Weights of a small transformer language model.
Training: 583M tokens, 4416 steps.
MLP neurons of a small language model. Each row is named by its layer, matrix (down: output weights) and neuron, and shows model dimensions 0-127. Each number is 128 + 24 x the weight over its row's rms, rounded and kept within 0 to 255. Numbers have three digits each. A neuron's up and down rows have the sign that makes its largest values positive.
A block is one neuron, or neurons of one layer that tend to fire together. Before each block is what it responds to, as a language model described it from the Wikipedia text at the highest values.

Description: Noun after article. Abstract nouns right after the, a, an or a possessive, usually followed by of or to, such as lack, need, appearance, focus; also some word-piece fragments.
L6.down489:152122143148101154132102139097125152121130135105114146120095098132143104223131126107088100111125160106154093147149127138108150140133084106130137069177151101174137146111165196092108123123153106126148154124132139155130086138137124158138151124142139139170099136177112138125142126148122163121120135113088114061153085113110102053143120151171131155139112134108112088136129113141140150108115
L6.down490:072136106194090127093155138115130154085109147086091152123161119105119106145139121125127101125157111128125146111075127142085108135142115110148117130111110124101103122155131118135123144129154126146136120151133126112134151161080160143115120129110114128098125094096137083192143131121137187129127150117082096142113109148086107113115092129174156137112146118156158121163118149100137150076113

Description: Abstract head nouns before "of". Abstract nouns or their closing suffix pieces right after "the", heading a phrase usually continued by "of", e.g. role, concentration, reactivity, use.
L3.down26:168172116135144105121082133136111116162118126125157122107142118146134154151120146088096156150109133159132101151104158127146102148132129112138100149133134108097119110126110134102142101107151150091098098125140119139134132089139129135075147157090143081130114171176176125140145122118122114148106126095128154122145152124146162131168126167127141174089146136129166152151160131083132123121099
L3.down70:136062094140168115116119124157154085132099140127134138086127138125156163175076155116115092081155145136119112155101108142110102125155113075153150165138100159127117130145146108145138092165141152168135137119149127088162137138148179134117118098135124116127122107152136142122130134131137095135124123120140137164111132110117158128153134130106107127095131136196100096084075123131148111187127
L3.down202:201117169132141137148139138117094101156127132116111129120146156107146157123112119116138119135114130142137083108171120138137123154080097148112171133107132164115126159136156165088144120088108093101200149116116162080079115102107147137127139116138129111111131085144155101077139163141082125102124117138089062117147154111181102121099122181104153135148081129143151115113072115120136091113143
L3.down206:104064111128117124145157108143125147099123094133139118151176105104111188132122149138128121130134102162139117097112105129168141131135124121100118124133148113117157082131130154180115099126152125137122103116083148131061130090140174116151123092131138119112089094109139124093121110119122105160111132126170121155162119144122147139113147158134109118116161104135161120109169149138137087132148
L3.down459:217105122141148160144092144146158115142141158095104121097136142123098149100119093119110088134152132159190136111116143168150114125106118143117108133126137137136095108141103116148163143168147121121137134153099086140122180151099144150165148131151148091143164176146110103131131120100139124149079129113120093118134179141105127100086140147135113116107102137154135091141136168093118116132125
L3.down529:110146167172162089116120093092135120124158143099090104144135129123130113163135122154113144129140114130157133109159153100125068154139123148119125107134131125145119129103132112152145093150119105110155156121132121129133147118126107110138149107142097108121138136147134131097112132129110121152170089094172116122085105137152134171125135167092135145141152082100149080114168182154152094096094
L3.down614:167126123146101095125117138145154097161117139139112095151133106143123123142117121081089192097091129103115127121095130147111090181114134131145137159120096159111115102090166109107129140145116126134138139071132097121145122097151122112120124106105128100159168148163109173084135122110142076189167111131149151122119090117158132118113120163120114158169158107146151138141158073162130155103137
L3.down729:116130126137131137135104136101081122124113139127128116129131120136141113120172141116086093148141136110150133100148137131123162129155125093089123132064126139109092174102114144176166101146156090126173101118144134141148122118139185182158128109126165124110118127121166127102124107095139128138067157154140104067124158131142129125154126130087103095111123103086122094111115142104097133115139

Description: Violence and casualty words. Words and word endings about killing, wounding and harm in war or crime narratives, such as killed, shot, wounded, enemy, damaged; weaker on pronouns in plot summaries.
L3.down313:111139126131150110137139135142098095146111121152112150123117102093105128113127119144154126113119135105134188114174126134140063129098117107124106142130152111140086151121106115118136099112152124081129091112154131131132121108083128107127126112149161134093168119164122120120139100121105116128114114143187137120113124151124147145179130138122160125126147149136122114156142149162137143129147
L3.down389:140186113119137136154085138130151115167108081103101099142158106099131114109107155096039137120140123160122138113157124116124085108156171134153092156140106106125124107145187130137067136134103136150092147135163136095154114117154132140147107103170133101109104142111090160144091131112125131119185097120097114108118118123108120122199151127115120111127125115126121107132115113136099143121177
L3.down399:089107138150141137159178140123091107081105142160133105166115093140138120152061154097134144151152149133145121084115163155103138115148114168133114155140124130148121175139187129104125103178086152135126174111152169111126112129126123162135132109154102121126122049111162107099096123100146090111127099146123105157141173124122188127121130122167091124128097162135147133104117125129140141123150
L3.down487:131137167162130151126123162143135124129110122102122136105114129087137120149138124137122112119160115142110111156100107155136145162131169126133135097125096111108134134130145114121118106151066079120106131129066093129146141107132122177137143109116164136142097139092125116153105140124144097111096119152131100106137136114132122156158134175175122104175122127176138157074084128085120142142137
L3.down510:143128121140109159154138119103108123120130136137122153138061173120120122088157157104130110087131125184123105141133112128135149109124119070112113153101159113126124085137148142120139120120133105191123159108152172110191152130116162134143094117117112125145094102146105131154145139121120093160111138113139091128146115103102129102119155153117137127120137138141101126080140138095138115155110
L3.down599:136121115137120133126096123129095144155067120165137109130101154119144113103149112073133084153135101139099123158083111126146143105088153105146174157100150110143110129125105115138118152121131151095070119154095123118098096114159145129118145115095124109118161129160114097114123103093120166101156100128160082104168166102132161117133124137145144096084140110147116081143108142143128108133181
L3.down613:108102112097136108189156106092142149114139187118164136141124135110148139176115118158168117151127131131139143102119112097119123171146101100114134155176059124162096121143149111146127120119132171088134111126098132119079172150181153122145123125115122119124113130189137177098125125145150149096138098144104103137107141143099149121101147127103150143135111166114106130134129136134158105118143
L3.down638:094137153133121156146117114122109142153158146102118115157155126122127144135129134153159120150091104145111136142076124077095174143142120132108162079142115156107092145133160151111109149101163157106130126127116126146138152140113134133145134118161135170170147183080113088104054134128132095154119103136120106106077120161168112151116197135129137114109122147095108133101131139110148109132124

Description: Infobox list dashes. Line-initial hyphens starting "Field: value" infobox lines deep in a list, like "- Budget:" or "- Class:"; also table pipes and compound-word hyphens.
L3.down12:123137155090113089134084131146154096128125113117113121155094078129169131115131082131167138154159157110129136133142112119105088148115145154139111131138099131122131111147092113161133150124103165115100096111105102162115155113122117124105103139119114127098077125171083105165107163147155138108150142141108153128104112106094146099158148098090138117103084139119123114082121125114118154111111
L3.down141:168118104157136089125113140146154143117104092109098120108175164121101112146129148118100131152105123124148096113087075098122107146079167156113132079157131164081132128144104148139140112122147111115117089133110151101127123120089124134107127110117147123099130170110129092127127088159131104097152140090104133146165178151121112121095157125137120133131113097111095150128110146100106154117071
L3.down234:158145144166157107144202078140116150129108193090136159119114080122121094116147105159185144117097135114102137148102157105096141146103103124130168096112152168143123134162122146089123092149176096113146112140120109083145139115157135118112158091147155130178112138092149125106096141120169106137136124165111171113123156117103120125115149143125152101113121110117121094119141144128137095100085
L3.down287:130135097105114108128159086155149113117167150116118124145132107139156122136129103108104139099115095142118065111123113127150175087139142138154083122163126116117110123121102139145147147134136135121120144141093114169142170122095129130085119093160142118162139125156109117158120081141118136101136135112116176138114169135109099126176145118098092092090108096146110151114122123151138153122126
L3.down385:099135126140180126136167165123111114116125097118111169128115108131124121104157125108086118134129110124129080104162103106138172115131105121134175115127119112122156146153138110144110171130095152138147136112110104136148134153166111144058141114089102082141121161137125139130124095134148148079173140155095152119114131131147149146121166088139118096133148128144101101124117127090124148109103
L3.down563:116106129153156123102153145120166070145107080145100138126132124131131107122120101155150121149122122115169133122127090106138110152123085135172149139143098103150147137118122082160085121122102155141148147076114106134126101139168119122102120090109184147118113119126108146139126152121132123090114124172147129129108140143160137139117159110153105121128108159098131120148140088108126137151120
L3.down567:150115120152154090106097132096125118135171125072113173143155130130133153156101081106112145117102127142087110124101145152128112113146107103140106068108112144092145095167131113159129138107114124143130129136128165097122138150109145121132157150167130103095172120094095127116127133133119136169111119101104132101129109122138107111098169108127132144117146117116135170127114128144143083187114
L3.down575:124113124122120152126185133118105141137138143124143100083139118110146153115131120118138073154148108068151139108152125109158152148189096141111078093140165125134135049160117141138156147104105117147079122126151116147079110146129110134143146151141123135129114097148146131161137112117136102113155155111135091098165141195154102143127085139137145135108149107151159171111152112101110099127129

Description: Place and nationality names. Final tokens of country, state, city and nationality names in location phrases, such as Chicago, Germany, York, Roman, Austrian; occasionally list dashes.
L3.down64:154108091153119145092167148129150120140136123101128115193132119154147091089082122165163136151129088163132117124143127067113086111157127135134149113130105110085139138120149102084142132062124102133125104145102136127112181116132120097118097049115079117098122126118103161166101182126119134101120123106085123125137120103148145119098128119163101139133109151129149108153116113148110160153155
L3.down76:158153165108149117147132133073141186103089117106115123127153079142180081081149158144156175124169112123107129197135110101122111128101141149157151176113121096162138092108124093097118163158114149144132106112126101089110132141126130166126128169154171113111099104098125135127093137122134109104103164161147140088097138122139104100126172161164100124128154156136129120160116089140109144144130
L3.down96:137150136083076170118146121120148134132144116112114102118130102154148108094115149154130147092148104170130146129124103102101084133130106126163139160134100075118109128117193087129089146135114151154142121146112165092124117145142112122101052118116140117167146130141102127133125145125110144092132098125133117128118087123122136110166095132148143121121108147115198151145095133129123143125133
L3.down245:182121153110146137145086135160143141088112082111127134129116146116129116126152147165186134127114153139166103143093115097119091173104093115131146109112129137135117099096118089115161131124135138095158106116147138088126142162168073176138143142159157134135175160136100103142103141136149093087142097136126106112110101087158078132119169157151125125168165168127091124138135140093141089134085
L3.down456:147111111092139159164126083080116132146135128134121114124162090112107138115172112111131093140133139150146125173159158137126113137134121078104159154130119150113120136117164107112125131155150109150123087111098166095126154138119165145125131142140157152142124141099122093127121133134124110103122177130116133118111080117128134132131127141160129189126131119150137135140140098120150077141159
L3.down481:142168097102113135084146171113137146091184108146089154094153102133102112141106142148101154157167106103150131107156164086139077152088097101143160125100121164115127090126162103095127170143135141099149100123137150125117153103115095118169142126157119124109170097136085123090116149114106166093137106127085133103109109115112149141082113134129131107140163118098124155192108141118168136135148
L3.down551:127164081099162131113102138149107147172159157098144103087135125113141163121127146144161138142122130135102140154131161130128137147101108145140191131150111171119108074127136080130174178094130128124128122069146177145126137143130158101079116144130050124164153144112111103103112158133107128113127093115126105133161120163148138114146129117157141113099177116085153144110158138125095129114138
L3.down565:129127174205126080113113112104106119155127123097123132157142115121149124153135097124117139150086141145088138097154125118117163119133107131158190089122103095129103102103160132111136157151135110134175084132084149087124123126139125160160146087150105103162154099114105138129150143099103141134135100102121136071092130109139140111095167103138072167120158117146151120179118163081123108142140

Description: Country names in listings. Country and region names, often in sports results tables or bios after a bar or comma, such as Canada U23, Turkey, France.
L2.down301:110136157089110123145117137140160126109138081141133126094144097096166104113137112120133099144125123131085159099116137111094140114136142139098142112102089128109140123159133119148096151127126105146136136151105127125121124128150073176147134147106095148139160146106178149164192135128137134129101105127105134127097133104108120118151148088150124142098108151138131060146143124146145090121146
L2.down326:117132150131130175159087133126129138094091105120101118102122111105177095113141144171132152098097101152105167161157125122132122162129109128110094160176127125148166137124152150111106140099172137157114151099111114123100102139147124190114164143106154117134124120182133092124115144112116157109119113147110099146099087148102153143182152129157114127112108133126148124132169117136140152144102
L2.down519:126112134116118132117105128127088076096098136116120109085151071134167122129169118163169122118139126095128162120155111122074126120169128151182150153074108119096136109156136106129117102107136145127109105112156143141142067141102142152134079115125138149057123136116078111101146146127135162120135183159152104140138128146186158122104104175147106113130120115096092068119163138148123117153107
L2.down681:176148158128076120110103100109131155091147134115153115178131100132156101110130103121128136090137164145114120093110091137126121110131091144126136132149009111122151137126125101149080116162116151129179134166125136119150041112105121105142140163118134122127182130147140075133161096145107123112124137143143118101166148101167122113083108143152126122140111126116131129139146133133137116107113

Description: Wikipedia table row labels. Row-label cells and separators in markdown-style Wikipedia tables, e.g. Total votes, Majority, Seats, Loss, DF, and section headings like See also.
L2.down15:135143151162151078104122127107130132095113156116126144140140146085137118126129135110106163118127086162151156124128080128119118157158137162124097104140180150136144129120120121205102156119107090131096144100094121096102192148170098103149107137090129146108143169121139111122133150102182162099145127101096119140156112161060101150139140119137155109125111166065096165126084148158152119086139
L2.down52:116155113139093151099130142168126123092118123133139085162115176069159139104127096110161111138152132144110076137129105133151117145119132165099110161128179114109136149174121143139152153113115193144137115145173123157124126112133146173131146111137165119134113148109150118099120144093068192135087102170127177109145167158114087079145134123149106108159120137147142121131158124141166130146107
L2.down129:115149169117157140132139101158136077169137121109116137142103145147084128143137080101093125134138101141135089129150133087120150096104109157074104162121207144117125127159111120107194108109145139139134112158141163132144192128180125163091138109161150130131129090114178085120140126084114121129111127137136126093132116131083100125149139118179137118140120123154139108095135138146121114158106
L2.down705:122083151120095114100139131110172114115155183144140115146130110138150149160123118130139135102121121091074133143117134131136106155112126117101134089181183109154104153133128111117141100175121153086068156099118082164095155116104146138114129113120139148163084137090123110108113110124115138085115134157108128111174150142123106118077146111149086078127123096138146111136134108153124135173176

Description: Plot-summary clause boundaries. Sentence-ending periods, commas after "Meanwhile", and "and" joining actions in TV and film episode plot summaries; weaker on mid-word suffixes like -ed, -ing, -ically.
L2.down131:113106137111099128120124128168175111133115086125109130082144122103141167121152107148147129135137081127148135108115134136116116087107113167123130142130171167179125121108116116152186112167193151131110147126176132168121136112129128133134133121139132104136117122092138146109125135133138149115094109135113131101130109137132121093117123120132119120096105121093110154146179096158158099165087
L2.down237:136102115158116111111106169153150133125143116155130129120134128128137115166090107109114116107156121124156120130098113108127106105119082112117129116167107123129120157148110136123170129148139125108140124129216100131134050143181152134152177130126162130132141141103132124082142125143120136089127099117180098083135118124172132123113107121133109138150107143116094115075144128144146130119119
L2.down510:083129128160125120144126120147126143132134143143128140088092085127146121151128094118143139113171146143110112112119102136087142118174112107148139131128076122083126154135171112145147157152103162104126108160099125176135063128120128155126131107131116138116126140122100166095094129116149091128136051105132129119102129115131093153161160090147134128099214114125110128150115113155140134109150
L2.down579:112093094183078121124103132156092121106133127142150161168096107075127107115123125085146102115123110122133111106167135082160116085139160101158118118158064109156155119145137118124123128123104113125129145136113098152166000133146146146157147134110108114125118140112114143089124142117101148108097091133148107082133114129209099113110092135151116098130118151125111129120115141135145146128117

Description: Noun-completing suffix pieces. Final word-piece that completes a split abstract noun, mostly -ity and -ation, as in integr|ity, comb|ination, complex|ity, often just before "of".
L2.down33:126140120127153122127111131122143160157157151157110193151163100127102135158138151116146138178126158143106105139149160121142149131095133097127143122191131117105125107158130128090111081136111102105135137099129167103118127098113141130121062121169121128125155094175134140128091145117141148114099100172128157141145162138121099095130176177111160130122115155171148130122115091152149091174122
L2.down469:129083166117120110156127133130092149140149128163163138124135124154129122125139135146117150152094149174118125140122121131112131172132121136106144126157204105146114113080126141140139085096137118144158135102180128109134135107157161076132123156100102119117132134162138155104093137091121117151115165150102123162120116154138098127145149102145112129107128167148104109107112105110134137142107
L2.down575:134149106137145125099070143126107105120130091138106086121111142125146107160145085130148144155146132119150084140149115156154139150104143115128085130131173159143119153140131130129139116123145113104163123109143154143114130091148095094123119120137119081111187132163117100116145148106114110139149151113119130100144156122109152138134127123077091117123155106116119136125191138147163101169178
L2.down679:153157137131113113107162118114138097135141136129141146113143087124134116143145140122132109141168089126167153140123163155117123131108121158130099143130077220113105125149119159091105158142101108134193122115116122130138014131139109170109140107165122121149143142080121119121131104117146105153111118133126141135100139118222183093129143113112152078110162123116136132139135130129099134173131

Description: Clause-opening verbs and conjunctions. Main verbs right after a sentence's subject (made, found, allowed, destroyed, shows) and clause-opening conjunctions (Although, After, when), ahead of an object or clause.
L6.down32:155111134148142170152105134137107136140133150122110079104147145116152134139140169140164104174125098147110122121087144137100152107094147158115103124108157080146099101121162131139127046114144146119134159115136151093159131145115133156123172122131145123134151203136111159130092102114128138119096125131126130147088178111153122126141147159124131162131088142160127131116144149145100156113090
L6.down492:115080151157097099123124103155110191125105093103149089110137108126135107144140129160110136115139124128158141160103179134168174134114132092182125083138119125120091148127138128117149093144118096163135159101119135129134131095152154101135174140143122120126158092110140118119140113146134148099091119123099116153138129119143127160107116132118106146126130155170143108114155102119113116168072

Description: Table header separators. The pipe between cells in a wiki table's first (header) row, after labels like Team, Year, Pos., Chart; rarely other separators such as ; or -.
L2.down20:167120099104122126145134183112105115120113110135111135081134096160185115124148129138123109158115127119119118150136093103114124152139165106115085111149091121143099121124129149109136134112106162136127103091164115117131099153130114110118113139088104103136147151098135124136132140113127144135202148118097115144135147154201130133164086140139114159145098094130127130167090125089113152115113
L2.down258:123133126175135158125126151138109133109101083095076105114147134153177123192131139108124121166135107103129093122125124161142124146117159154121099097131136125136117136146121140145100135104124137133121114097124119127134121147121065160087117138164125102162120108134117131150135118117187119092129136109070074104186124166122109140148085108090144136128069095126110146081068107094092128106115
L2.down386:110127161140119134118146088160122110117126096123120144141153088113100143150130114163170112143148072131132114167185139131180131129118147169101106121152146169121103133177109166141115161081121100129102143114143126151123129129131177136079147124131143078164152177148127110145103127115154113119160114087112075120115132067105118155152177123128173121119101178119083128110108117121126152121124
L2.down696:105117129146174142103152138131133142166059104120101116082134131125118102120148118115111101138126144115130142118152135136133139131136157126140142112125186100097106114125123098162107117131142158118100123148155107136131217163136119169151126107148130106155122106156135133143136145130167079101129122149096131153152143110109083099096146119149160130102090115201132112096122125146105125106111

Description: Table and infobox labels. Opening pipes and first-column label words of wiki tables and infobox lines, such as "| Team", "Total votes", "Pos.", "Running time".
L3.down187:098140083159140119147117099089104114118116136127125169138126087108172157128117155103145140150144137116107137118112131093130119153155121150102102142098137102101120129141121111159107080118151164137124127115175090130144111115155182137112101138120095113122147114122123126124125113139128163163132183132131140143140140115123140135090107112145127088119146173144155080120138121128149137165179
L3.down344:141143099122129078178137150131130148103117114110132134113114104119123153150082138140149107168173153105117145133102131111129088148159115120153115127160120136156115136099169141132121119135123081098161157141151152134104106144140138139177121104110144091116143186111167162108159091124095155131128082139122126137160133148103103149120154165179140077146099124087108132096114121113143103135121
L3.down431:142171158143127138108132141101112158119129119125143122110120087125119123141138149153157101138112120129106134106132140105093085127111129143145118107184132122150135112143129111102103160161097139142134136169137140140080116157157133134139129124134110139094148143107129116128134085138100165101092124118097107159159132157148139134145117098160123120150140146122139107158116100145107124131153
L3.down489:136117174119158145139131099112120103109150158165121127150109105121125127138135136179119160147102087137095143117143110099116158129068129135110094130139082111144142126131135098114099127136120113126118135094168102142125120170156122127130160121125122105147122113108113140124126161108120173091146126149164114134093117151144159181162126098126108133154117092109136099169162154141169136162127
L3.down516:176117124183134087139138125094146118101120146080135135095113105136114157118103152110153115097109142155151137155150067154125157146105134130153128133097136161129149097135122110106129128100135137125152097099144145125141137092089148148109127148145108162124103085176099149132095183128151121136106112153149148085121072138100138134164103121127115110098167124114130155152172164168138136125118
L3.down612:146108098134141137121121107132158087113140132182111129126122110150112128125095116108125150117144148161153118128110131146137158156106147168090138124131129116117145083119133144132114113125113138130132138138138126136162106067158176100110145135092156150129143101110139102097103135116121110164118132149121172118131128108116157080125142113132124109100133140124126117165146088145125118128117
L3.down715:129138108096122205153150118150150119132149166074178124130131137089089113105136103177143118149141106141132113101190119121116141109073095119144132099075137154151114160118163085128111131129093149150138152109123132143146079113088096162163135183151157164127161190123091100139142121139099135147098139150120140123134107128132086124089163130123140122099156108179157132164113124125139085103159
L3.down721:125135159114120138108111125150120136143111150125162100140159083152159130112153080096159118094104118096150143159110134172140149132129102133102096144104102156102154130092107117136147131127143160138075126133118122165174123093118128123113125131088139132104183123146127138089121126152104128103135129104135127086098153125124116079137131125119151128126137145167124106120145134137138071159120

Description: Place name endings. Final token of a place name, often its completing word piece, after "in" or a comma, as in Guatem-ala, Minne-apolis, New Jersey; sometimes "history" closing "in Tennessee history".
L6.down28:092129124105194155165127104159179143160120101135197131154108132139147129126129098102140170112136148091144113161129093128095116162111139116166171160121093153132084129123096083113114106102145150149103110087117136146115093122151110099134129162115150164143146144146129115109132111117142147142081126131083165111145127154159144088144091142120140133113157084099155129092087108129121086105109
L6.down54:124101134136149063127117112138117138123094136087143183139118104157185086126120152145138167121110133101142114125139118119118117160151072142156140170139122158151125143153106105095127080117141132099127138101090174105088104153131134156105098146097144099116152120176128082154105160124136123144112138167106088115163120124100103092117101125129155137111172123122143124115089075123145145113154

Description: Mid-word joiners and hyphens. Hyphens and spaces inside compound words or before numbers, plus mid-word pieces, such as CH-OH, COVID-19, long-acuminate, car|c|inogen.
L6.down180:143107078142121097085141125143129104073127128113097109093120147142133146175152140085139096107107122115136067121143061143156141154145130097119107139082130089176138122128114099142110145102152109104150103137134098100122131105124090138151108147151075088115122156092121128118178160138117096119135091168123122104086105158159138117148147102064136088144139143128126122108140086097126108139114
L6.down337:139068123137077138143137141155142129134115136110145180134148095112099153114148114136145120112111103122141110142120148094162152131145151085077189164131102122134130119142083125160149136128181151155157070086085126113121141118171120105091134170127117110133121127151127125142128140119123150109138138169168159103161097148128128125146129084107147101140104108125137159092179127084128163157132

Description: Table/list block starts. The opening pipe of a table's first header row after a heading or blank line (| Year, | Team), plus line breaks before infobox bullet lists.
L6.down97:125075145139112121178107095134099145135172178106168099056142094143138153149124122136113121124070140131119152116100131127115134150132151126123108107098147096133109140105125093194099099150140105107143113141096173171115132126155164156157145090100150121149152128139098139096119137107120194082096141050111132160163152155102157152120124118116141142107123113153142121101157144103136116098113
L6.down267:135087137108168136142174104146121130128103142166165138133142171101099143066112105135144139135125119132154142119164128115110129116157132096140122108110120139153151168149108085165105181123104102117147134127131128183107141184122135141151146131125135147084110174134100112157123115149103110174113117084150150130121167143111117153109109144148117167144142156182129125149118162133113118185126